Weights of a small GPT-style language model, trained from scratch on English Wikipedia.
Size: MLP 1152 SwiGLU, 40.3M parameters.
MLP neurons of a small language model. Each row is named by its layer, matrix (gate and up: input weights; down: output weights) and neuron, and shows model dimensions 464-527. Each number is 50 + 10 x the weight over its row's rms, rounded and kept within 0 to 99. A neuron's up and down rows have the sign that makes its largest values positive.
A block is one neuron, or neurons of one layer that tend to fire together. After each block is what it responds to, as a language model described it from the Wikipedia text at the highest values.

L2.gate1102:48 67 46 56 63 52 42 44 51 34 46 55 57 51 58 59 50 50 42 51 44 53 50 40 45 67 35 42 50 46 48 60 42 40 66 53 48 60 69 51 58 64 52 43 55 47 59 48 61 57 83 47 65 45 45 50 48 34 35 55 59 49 47 54
L2.up1102:48 71 43 61 46 48 49 50 55 22 51 43 61 46 48 53 64 71 36 66 41 49 58 46 69 53 28 41 59 48 44 55 53 37 49 47 52 45 62 48 47 53 49 46 46 44 47 42 46 31 49 50 49 31 53 57 48 36 29 53 67 63 62 46
L2.down1102:71 43 49 56 54 55 43 45 50 38 55 62 60 59 33 37 50 67 46 53 42 56 58 50 80 59 46 48 47 40 47 40 35 57 44 40 29 50 33 54 43 41 44 43 51 18 55 38 54 51 47 34 44 45 55 40 52 46 54 31 55 55 56 38
Responds to: Past-tense verbs. Past-tense and past-participle verbs, often the final piece of a split word, right after a subject or was/had in narrative prose: elected, attempted, announced, agreed.

L3.gate67:35 48 35 52 43 52 36 33 52 30 39 24 47 49 71 52 60 52 57 61 59 70 34 64 58 66 47 45 44 64 56 47 38 55 47 50 50 52 41 47 76 52 55 47 36 75 44 54 37 53 54 55 31 50 39 52 52 55 53 52 43 62 52 66
L3.up67:36 37 65 47 34 50 60 44 54 44 43 43 20 65 57 51 33 58 32 36 56 57 53 33 56 35 49 39 60 54 50 41 55 52 32 64 39 61 36 43 43 26 58 39 47 49 66 58 58 60 49 58 47 40 50 62 46 33 48 40 46 72 37 50
L3.down67:40 50 41 37 35 53 29 54 54 34 49 45 28 49 69 56 39 63 20 39 54 45 56 51 64 55 47 32 51 60 49 46 54 47 42 57 67 49 43 54 54 54 52 49 38 50 47 45 49 60 58 61 43 60 46 27 52 44 41 43 62 65 53 43
L3.gate312:64 58 34 33 47 34 60 39 59 77 53 55 45 56 40 58 46 59 47 47 30 41 43 50 52 63 64 57 58 57 47 46 49 61 63 63 57 52 54 45 57 60 27 27 57 51 48 44 66 54 45 44 35 35 35 51 41 49 60 48 59 60 46 27
L3.up312:33 46 43 42 57 54 57 49 65 47 58 48 54 54 44 58 48 57 27 56 46 39 44 53 49 39 43 58 56 69 55 36 28 45 58 53 66 64 34 37 52 59 46 46 71 52 42 52 50 53 67 52 61 57 42 45 43 43 43 32 49 57 41 51
L3.down312:54 45 53 47 56 45 46 47 67 54 40 56 59 48 50 66 41 37 48 54 43 54 41 44 47 46 51 67 56 60 50 49 42 43 64 44 46 66 46 47 42 36 61 46 22 58 50 39 54 52 53 44 47 44 42 61 39 44 53 45 65 61 51 47
L3.gate421:34 58 41 47 41 59 49 38 45 59 59 35 34 62 33 24 69 57 58 59 63 29 58 41 60 48 44 44 46 43 29 39 48 55 31 44 50 57 48 28 41 64 43 56 38 60 58 41 67 48 32 42 56 34 55 55 49 49 38 45 42 49 55 57
L3.up421:31 50 41 58 52 51 43 45 59 48 39 51 14 37 52 45 49 60 62 64 42 32 56 69 44 59 41 52 54 52 31 56 43 63 42 32 45 59 58 47 42 40 50 48 44 55 56 28 78 46 53 40 38 52 62 31 72 42 51 52 43 63 43 54
L3.down421:39 46 36 56 38 43 72 49 42 53 43 43 35 46 52 60 48 53 52 52 56 56 38 52 50 51 37 47 62 55 40 44 36 39 60 37 59 63 52 64 49 47 43 48 40 57 47 42 52 35 55 52 47 35 57 36 45 54 69 52 63 61 56 46
L3.gate693:48 58 59 44 51 25 56 57 57 44 47 50 36 53 41 63 58 57 60 45 59 36 49 44 46 49 39 42 49 49 53 49 38 33 47 46 47 50 64 38 38 32 60 58 46 41 42 47 53 52 46 50 39 36 54 45 32 49 36 75 74 45 47 65
L3.up693:62 68 50 56 53 57 37 63 37 59 54 52 37 44 57 61 43 61 65 51 34 64 38 53 24 58 56 56 60 67 50 43 42 49 64 58 62 46 50 59 43 31 55 53 39 47 37 56 48 48 51 38 40 33 40 62 49 57 59 40 39 40 52 53
L3.down693:50 56 50 38 72 30 58 54 42 51 45 61 53 35 54 49 37 62 53 42 53 50 23 53 40 45 46 40 45 42 65 52 51 49 49 62 48 67 51 61 45 43 41 42 45 31 42 57 37 57 52 47 53 47 44 50 45 54 38 61 50 44 42 65
Responds to: Infobox bullet markers. The "•" after a dash in Wikipedia infobox lists such as "- • Total:" under Area or Population, also "===" headings and statistic digits.

L8.gate68:53 21 55 53 42 60 68 48 60 46 44 58 64 63 59 58 49 41 66 42 40 61 58 46 50 36 77 60 45 61 35 48 41 26 39 47 58 52 53 60 41 51 65 75 53 62 57 43 48 47 47 41 56 36 50 29 26 46 49 57 55 41 67 47
L8.up68:39 53 57 53 58 48 74 58 45 55 49 45 39 53 28 57 58 19 42 43 51 58 53 35 35 17 47 47 60 34 43 63 47 52 49 52 50 43 68 51 50 31 58 37 36 61 38 63 56 46 57 62 61 57 34 42 51 38 51 60 37 43 63 50
L8.down68:60 53 61 46 53 44 60 55 62 41 62 39 51 78 61 37 44 64 46 55 44 59 32 57 54 61 38 54 44 46 53 59 49 52 69 68 57 34 46 38 65 39 65 50 49 43 40 38 58 43 67 36 29 46 40 54 66 58 45 57 55 47 41 52
L8.gate471:52 56 63 53 56 36 43 59 32 44 73 48 54 54 44 40 46 54 59 58 42 47 43 38 36 38 44 60 43 47 51 42 33 47 43 44 57 46 61 52 34 49 50 41 34 49 45 42 52 41 55 55 55 42 46 39 52 59 34 55 52 40 42 70
L8.up471:52 38 54 63 44 40 54 57 43 49 53 40 56 48 48 53 65 41 65 55 35 61 40 51 37 50 52 59 43 65 53 53 45 46 54 56 28 42 44 76 33 45 58 64 47 68 62 53 57 45 30 47 63 49 25 23 64 74 41 47 45 51 46 43
L8.down471:39 56 46 53 52 24 41 35 51 45 49 45 55 36 49 49 52 39 69 46 57 62 55 63 61 68 47 58 52 48 48 51 43 49 57 42 37 42 46 44 52 49 58 50 62 44 44 68 43 63 50 57 36 48 61 45 41 37 47 53 48 54 48 54
L8.gate835:65 61 51 51 52 58 40 65 41 54 36 62 47 69 62 31 73 65 59 47 50 48 45 35 59 57 48 54 22 59 40 51 42 40 59 58 60 62 40 62 51 36 53 37 54 49 54 55 51 61 51 45 63 38 31 52 54 39 38 67 37 41 40 64
L8.up835:53 68 64 52 43 52 49 64 45 53 44 48 61 58 55 53 60 61 67 49 68 45 36 48 28 57 60 70 26 64 45 67 48 41 58 43 42 52 48 61 51 45 46 45 50 34 59 57 51 39 45 52 40 59 36 51 33 53 44 47 33 53 57 43
L8.down835:68 54 33 55 49 65 51 43 39 37 48 53 52 55 42 55 35 44 49 51 43 28 58 33 58 47 38 55 35 47 58 48 51 51 54 38 35 74 65 46 44 52 59 54 48 56 17 52 57 36 47 44 49 53 31 59 66 47 60 44 42 55 65 34
L8.gate907:44 42 48 51 46 69 48 52 71 43 33 66 44 84 60 44 47 35 48 57 50 53 46 39 53 52 57 51 65 77 50 37 38 40 48 33 48 48 42 43 57 55 23 44 48 67 60 36 62 57 49 53 50 56 51 49 53 50 39 64 58 58 43 52
L8.up907:46 44 56 51 33 69 41 39 62 39 61 50 58 42 49 55 45 48 51 56 52 53 53 54 41 57 61 45 46 45 54 52 42 38 51 41 47 51 64 45 46 46 53 46 55 34 53 61 58 56 53 57 50 51 48 49 50 49 64 51 64 47 42 51
L8.down907:55 38 47 54 62 64 28 63 55 40 45 56 55 48 62 61 51 48 56 63 42 59 40 46 52 50 66 53 46 44 38 47 34 61 35 48 50 55 61 37 38 43 40 63 39 53 60 46 67 41 56 53 67 40 29 37 56 44 63 33 47 50 41 67
Responds to: Wiki table and section starts. Tokens in Wikipedia tables and lists, mostly first header cells or words just after a == heading == (No, Region, See also, "This list is").

L2.gate414:62 47 49 48 42 43 46 48 40 52 51 58 43 51 56 58 57 55 55 50 53 57 56 52 47 48 61 57 43 51 34 58 35 50 43 31 37 58 41 56 57 44 41 55 36 37 37 53 55 54 56 46 46 38 35 57 45 63 46 52 50 49 54 53
L2.up414:51 43 67 46 47 40 45 53 45 54 48 64 43 50 39 52 63 46 53 54 63 58 77 59 53 50 56 48 42 48 34 57 47 55 62 45 41 61 64 69 55 65 38 66 28 57 57 47 46 39 61 50 48 57 42 54 61 56 40 40 33 55 47 57
L2.down414:49 48 62 32 48 65 51 49 34 63 40 60 65 47 58 38 62 50 57 58 59 54 63 44 44 39 46 49 33 52 38 61 50 44 59 50 46 58 64 59 56 51 48 49 46 61 54 59 66 33 51 53 39 56 42 33 48 66 49 39 46 65 54 79
Responds to: Competition stage and results words. Words naming stages or results in sports and election stat pages, often headings after tables, such as play-offs, round, following, place.

L8.gate119:30 32 46 42 52 51 62 48 45 46 48 52 41 51 64 61 46 72 39 47 42 53 63 74 28 41 53 51 49 54 36 46 43 56 53 32 41 41 44 42 51 64 57 46 47 62 46 54 49 57 48 53 18 28 48 61 46 69 38 47 35 54 46 63
L8.up119:54 43 38 35 65 67 41 61 56 42 45 45 40 45 66 57 66 62 43 50 31 26 41 49 44 54 46 42 42 47 63 54 37 40 41 35 42 35 28 40 36 39 59 53 41 58 55 68 42 42 51 44 35 45 65 56 50 52 39 68 43 58 46 50
L8.down119:57 49 39 46 56 49 33 40 57 43 50 48 62 64 48 52 30 52 71 41 43 32 61 63 44 25 60 54 52 71 31 37 23 49 47 41 48 29 46 58 41 63 62 55 44 48 35 60 65 53 54 46 54 42 52 60 32 60 53 49 41 44 29 52
L8.gate153:34 42 49 49 59 51 47 51 64 59 35 53 40 61 46 38 65 43 61 52 57 50 37 43 52 57 60 66 65 62 48 49 49 37 66 45 64 50 63 46 55 51 47 56 45 52 49 47 42 54 43 54 53 42 50 56 49 61 50 43 41 57 45 44
L8.up153:45 30 49 50 59 61 64 63 51 52 48 52 52 54 64 41 52 60 61 43 36 45 53 63 57 39 50 32 39 44 48 29 56 48 56 44 40 45 51 51 57 49 57 45 41 38 35 42 44 61 30 61 43 56 49 66 41 36 56 63 46 55 25 56
L8.down153:44 38 67 51 64 56 68 65 35 45 46 55 55 45 60 47 36 55 48 48 52 62 58 46 66 50 60 33 42 55 35 34 40 51 42 53 55 41 40 46 59 47 50 52 56 63 51 47 42 57 54 44 46 34 51 60 52 53 47 46 66 46 35 34
L8.gate805:60 40 49 69 57 52 54 71 48 55 68 47 65 37 45 35 56 51 56 47 47 54 36 56 54 66 68 45 46 40 63 45 51 47 40 32 43 50 56 49 58 44 60 41 52 47 40 45 44 53 69 61 58 61 53 58 46 45 58 50 71 57 45 51
L8.up805:52 59 49 42 42 60 63 43 56 65 32 37 57 55 49 44 32 56 23 44 41 48 52 58 33 45 52 50 46 39 60 49 42 52 37 40 43 52 49 38 54 48 46 51 60 46 54 48 64 79 47 51 59 63 46 72 62 43 31 58 60 35 37 52
L8.down805:50 50 24 47 29 42 49 56 53 36 60 59 40 48 41 41 44 34 51 49 44 48 57 24 54 58 43 42 54 40 35 59 55 69 52 34 41 43 50 58 36 49 51 56 48 51 53 54 46 74 21 58 37 63 57 40 43 54 52 53 69 51 62 73
L8.gate941:41 50 53 52 47 41 46 66 39 51 62 46 52 42 46 63 54 48 48 58 71 49 35 43 38 43 59 66 39 70 54 57 50 63 41 51 68 33 40 44 46 45 40 59 53 58 67 53 44 55 25 43 56 50 40 68 60 39 48 60 50 48 51 51
L8.up941:33 56 43 44 45 47 48 52 38 47 56 62 62 44 38 45 60 54 51 39 60 35 52 38 41 29 70 46 43 69 61 37 46 41 49 38 40 43 55 54 43 47 48 62 43 35 59 49 53 46 44 39 57 61 60 50 55 50 37 57 60 43 48 59
L8.down941:54 48 41 63 41 27 37 31 45 44 48 32 45 61 47 44 52 55 47 61 50 56 54 38 40 50 61 56 33 55 57 34 37 43 49 51 60 56 48 50 30 53 56 61 64 47 80 53 51 56 59 39 50 60 43 40 41 34 31 42 42 56 56 64
Responds to: Election table fragments. Pieces inside Wikipedia tables and infobox lists, especially the leading 1 of 100.0% in Total votes rows, pipe separators, and • bullets; occasionally mid-word suffixes like al in papal.

L2.gate783:48 58 64 71 40 39 52 60 64 42 57 55 58 42 55 51 38 40 62 36 52 41 50 55 41 41 46 46 47 48 53 52 46 57 37 52 41 36 41 38 47 60 39 65 48 49 85 50 77 58 43 68 39 41 46 55 50 55 41 55 47 56 67 43
L2.up783:66 65 49 55 50 60 63 54 54 43 52 58 41 41 57 54 65 45 64 46 33 57 46 69 63 65 31 45 38 39 44 37 58 49 54 64 52 35 67 62 57 46 58 42 55 51 48 40 53 55 52 34 44 48 59 72 51 39 49 53 28 48 64 43
L2.down783:58 53 36 45 48 70 66 61 45 48 59 62 51 43 44 60 66 60 44 63 52 45 73 65 54 67 44 44 51 46 57 54 58 61 49 52 58 62 59 41 51 49 43 59 49 66 49 34 55 55 63 62 45 47 46 58 51 34 48 46 35 52 43 48
Responds to: Infobox field tokens. Tokens in Wikipedia infobox and table fields for places, strongest on UTC after "Time zone:" and on census/District labels, with weaker hits on mid-word pieces in prose.

L3.gate390:48 56 60 19 65 50 45 46 41 54 43 45 66 43 71 62 33 43 47 56 56 50 46 47 49 52 52 70 24 52 38 52 31 61 54 23 32 47 66 65 52 30 54 49 40 68 59 73 55 64 49 57 53 54 50 44 55 47 28 55 51 48 64 44
L3.up390:51 54 41 35 72 37 52 43 51 28 57 61 62 39 58 56 54 50 54 40 46 58 46 52 53 34 43 59 18 43 46 43 50 62 54 55 47 72 50 47 56 50 62 37 53 54 44 77 69 57 54 63 51 44 50 45 51 41 38 55 38 62 54 35
L3.down390:59 53 44 58 55 47 33 56 50 44 44 46 45 75 40 38 65 45 53 55 59 58 69 50 60 50 47 48 52 53 38 57 51 54 27 42 25 38 55 62 39 48 49 55 48 33 55 51 54 42 56 53 45 49 54 47 38 28 51 60 45 55 67 53
L3.gate420:41 60 54 29 51 61 39 48 60 56 34 56 62 49 54 55 53 42 65 51 44 62 61 38 62 70 41 68 50 38 56 52 55 45 50 52 32 40 50 58 67 53 47 57 56 57 47 54 42 49 61 57 72 52 62 53 60 58 46 46 25 59 57 47
L3.up420:34 66 66 38 64 58 44 64 60 34 58 55 68 66 65 47 60 55 42 45 55 49 51 57 64 56 47 51 49 45 47 52 52 39 65 58 25 55 36 53 60 45 35 58 42 61 47 50 50 42 56 47 68 52 57 45 70 63 52 54 51 62 42 50
L3.down420:69 51 57 30 42 42 50 54 44 44 43 50 42 47 57 48 59 53 50 49 43 54 39 61 45 48 65 46 46 62 65 47 57 58 45 55 54 50 63 48 39 30 50 34 41 53 43 58 57 50 54 56 61 52 53 51 34 46 41 52 45 47 57 49
L3.gate718:43 60 45 60 53 56 58 63 58 54 61 74 41 68 43 48 60 55 29 57 46 45 46 45 65 52 52 44 44 55 52 52 68 64 36 52 52 35 43 53 52 55 30 47 37 53 45 41 52 64 58 56 54 53 38 60 46 41 46 31 51 57 41 65
L3.up718:43 50 44 60 40 53 50 50 59 45 59 55 58 65 50 42 35 50 45 42 49 70 45 41 49 74 40 58 56 44 40 58 63 55 47 53 50 65 42 47 47 37 39 42 52 48 43 44 50 52 21 37 40 45 54 57 40 41 54 50 55 62 37 59
L3.down718:45 57 18 52 58 59 59 54 59 64 48 50 38 71 41 44 39 44 47 55 50 51 54 24 43 36 47 52 42 50 48 41 56 54 52 43 49 54 44 59 61 41 50 40 39 59 40 51 57 45 37 70 52 51 41 38 52 36 53 43 65 47 40 40
L3.gate932:50 59 46 46 59 37 35 57 44 42 41 53 47 42 63 38 44 52 43 56 62 40 68 46 46 53 44 49 47 33 34 43 41 60 64 70 44 48 50 44 55 48 54 45 51 46 54 50 51 66 62 44 40 65 45 46 63 51 45 60 49 60 58 45
L3.up932:50 54 46 39 54 65 67 42 45 50 49 42 48 57 55 59 42 60 35 49 45 48 66 53 48 52 33 60 38 63 36 70 49 55 38 40 37 59 38 53 50 52 30 51 56 63 66 60 56 30 57 45 47 48 45 38 44 41 42 56 49 50 31 37
L3.down932:48 58 51 63 37 56 53 40 50 46 45 31 49 66 61 49 50 57 50 67 42 38 62 40 54 61 57 34 47 39 37 57 56 52 39 34 43 48 50 42 45 58 49 44 34 44 52 49 60 63 54 36 42 41 44 50 73 36 36 55 53 40 56 32
Responds to: Past-tense and participle verbs. Main past-tense or past-participle verbs ending a clause's verb phrase, often passive after was/were/been, such as shown, sold, covered, launched.

L3.gate529:50 47 53 27 54 32 53 48 60 51 48 42 61 45 62 42 56 52 62 46 54 46 49 31 44 44 46 52 48 37 42 61 60 33 54 35 50 42 39 51 41 36 46 30 40 46 49 53 51 59 42 71 39 48 52 30 37 59 48 57 61 42 51 50
L3.up529:49 42 61 31 54 47 59 41 52 64 45 70 46 50 46 60 55 49 53 42 66 51 44 59 51 49 46 46 47 49 54 66 59 56 61 32 44 45 60 29 46 51 49 34 53 52 51 32 50 63 55 71 47 39 55 26 38 54 52 48 53 59 61 40
L3.down529:45 32 62 43 55 42 67 62 37 50 45 42 58 56 41 51 43 57 42 33 47 53 44 45 50 45 56 55 29 36 55 60 65 55 63 39 44 48 50 52 48 45 48 38 52 41 42 59 43 34 33 61 59 62 72 53 54 55 63 47 62 92 42 62
L3.gate575:53 64 59 31 56 54 56 45 48 51 60 54 40 74 63 44 42 43 66 49 53 40 53 50 45 49 67 45 62 63 46 48 57 55 59 53 56 57 63 47 38 61 57 43 62 54 69 30 53 50 54 39 61 48 41 63 59 57 44 55 58 62 45 39
L3.up575:48 57 52 59 31 37 67 45 46 59 60 63 62 60 39 49 45 39 61 31 49 52 35 43 48 42 64 57 56 64 39 62 62 67 60 48 57 61 49 52 33 54 63 39 53 47 64 48 49 58 45 59 65 63 59 54 51 61 49 41 49 48 48 45
L3.down575:61 63 50 52 23 47 49 47 45 54 69 64 46 61 63 46 51 40 53 37 30 47 41 51 48 36 50 42 37 57 47 64 54 47 56 65 60 69 39 40 47 56 60 50 41 50 24 46 54 37 45 51 63 60 50 47 41 26 41 43 47 53 56 58
L3.gate857:50 60 50 63 55 53 45 52 52 54 61 68 45 33 63 30 38 60 37 40 63 66 74 61 61 51 56 60 30 52 54 45 61 49 64 53 48 45 53 45 55 44 23 38 45 67 53 43 36 46 42 51 44 43 53 65 52 55 64 58 41 36 45 54
L3.up857:52 55 51 55 50 63 33 42 47 26 50 46 68 47 64 62 51 52 42 72 35 45 48 53 57 52 66 36 53 44 63 44 27 63 34 31 42 52 68 55 62 54 39 62 68 42 52 62 51 43 48 58 47 46 52 56 54 48 51 54 48 61 42 52
L3.down857:43 48 65 41 52 45 47 65 66 40 31 45 42 50 54 49 52 36 43 58 59 50 40 57 49 49 38 57 32 43 59 54 46 67 54 47 56 58 49 47 42 50 69 47 49 64 51 63 55 44 55 52 57 54 46 38 35 51 48 74 40 49 41 54
L3.gate1063:35 81 58 47 37 43 41 35 67 37 45 44 52 85 57 55 47 50 62 49 51 48 43 35 36 44 61 57 57 50 53 31 59 65 33 57 40 61 50 38 51 45 34 49 53 58 51 38 47 49 47 52 61 54 47 61 47 59 53 41 65 59 59 24
L3.up1063:41 66 47 35 48 47 43 45 60 31 49 59 40 62 77 45 64 52 57 45 51 45 55 40 57 64 57 46 49 44 61 40 71 54 53 38 47 57 49 63 52 43 50 38 60 56 58 47 51 46 50 43 69 56 55 47 53 60 52 49 60 48 45 50
L3.down1063:56 43 59 52 50 40 56 53 54 47 60 72 42 53 47 36 59 53 42 48 46 60 54 46 50 49 38 47 61 56 62 40 65 60 45 55 55 59 43 54 46 50 52 39 41 58 47 38 44 54 64 44 68 53 41 65 56 45 52 47 59 64 42 54
Responds to: Table header separators. Fires mainly on Markdown table separator rows like |---|---| right after a header row, in charts, scores, cast and election tables; scattered weak prose tokens otherwise.

L8.gate558:75 59 58 62 53 67 46 33 34 43 40 52 58 70 52 59 47 46 52 50 48 53 52 50 48 40 53 59 63 49 57 47 37 45 62 58 41 51 40 56 42 54 49 37 49 49 66 53 69 35 59 45 55 47 46 49 46 32 42 52 38 55 71 56
L8.up558:63 50 51 41 59 41 56 49 59 53 59 55 61 61 54 87 34 61 49 49 64 45 45 54 60 49 48 52 54 51 44 37 60 40 71 58 45 40 49 45 56 43 56 45 38 37 45 43 67 55 62 48 61 33 62 42 75 63 50 56 51 57 56 47
L8.down558:61 53 39 61 51 51 42 50 43 46 54 63 49 46 72 63 45 48 46 36 56 68 66 50 61 31 62 50 46 54 51 48 52 69 45 32 46 51 45 44 57 58 51 61 55 53 50 53 61 59 53 48 58 56 49 35 27 33 25 39 46 64 62 30
L8.gate844:39 45 45 46 53 32 49 56 59 48 59 42 62 39 60 66 72 64 59 30 41 47 54 55 50 34 38 77 44 49 59 62 41 55 51 64 53 53 37 45 53 45 53 41 56 50 44 37 49 38 60 29 51 41 42 56 47 38 50 42 41 46 62 42
L8.up844:59 51 50 50 62 14 63 46 56 62 51 44 86 55 54 50 50 49 55 34 35 35 51 52 48 66 48 66 61 58 55 65 36 47 52 48 59 44 56 44 44 29 42 37 46 36 42 42 22 52 56 53 56 55 53 55 40 59 49 62 50 57 44 40
L8.down844:42 52 51 43 48 64 37 19 59 49 43 43 57 57 42 51 46 65 46 76 38 50 47 45 50 47 51 63 54 55 48 43 50 41 53 53 38 60 52 55 42 58 46 41 68 42 47 40 62 46 43 47 63 45 58 47 60 55 47 47 54 51 58 48
L8.gate942:57 60 51 47 59 56 51 50 54 47 63 43 47 68 47 45 57 43 38 46 52 51 72 52 33 57 45 59 41 51 43 49 37 56 66 61 48 46 68 46 53 56 44 60 50 35 47 55 45 49 34 46 56 53 44 37 49 45 43 68 33 47 40 44
L8.up942:64 51 31 60 61 35 46 39 50 42 54 49 40 64 64 50 37 56 53 53 49 43 56 63 53 59 39 69 34 45 57 48 56 41 64 46 42 62 55 39 41 49 42 46 39 60 38 70 43 61 58 71 54 62 56 42 59 45 40 40 64 32 50 49
L8.down942:71 56 52 63 49 63 48 68 46 40 49 40 57 56 53 71 53 36 50 52 49 53 56 50 31 59 55 59 56 55 64 46 56 57 69 50 47 52 59 60 61 62 54 58 29 54 46 54 46 60 37 42 38 39 40 50 58 46 43 48 54 39 43 41
L8.gate1130:61 48 41 55 50 50 59 40 46 38 37 52 46 52 57 67 39 68 27 34 43 51 56 38 45 38 61 47 39 57 50 51 36 57 59 43 31 52 49 53 30 57 49 55 41 57 55 48 64 57 55 42 52 57 63 51 60 50 48 54 53 65 53 62
L8.up1130:39 67 50 57 29 54 61 47 65 53 39 39 45 28 52 56 38 60 49 62 53 55 74 63 29 38 54 48 55 39 48 52 37 26 49 63 49 45 36 51 61 42 29 61 50 40 36 51 54 36 41 58 61 51 56 50 48 37 37 37 44 60 60 39
L8.down1130:50 56 59 59 43 51 41 54 59 43 43 47 49 57 49 71 46 51 49 52 53 60 61 40 56 50 67 65 48 47 35 57 34 55 59 49 46 58 60 59 54 50 38 57 70 64 52 54 56 51 59 40 53 43 38 36 52 26 58 47 36 44 55 42
Responds to: Past participle verbs. Past-participle or past-tense verbs in passives and reduced relatives, typically followed by by or in: published, directed, voiced, described, mentioned.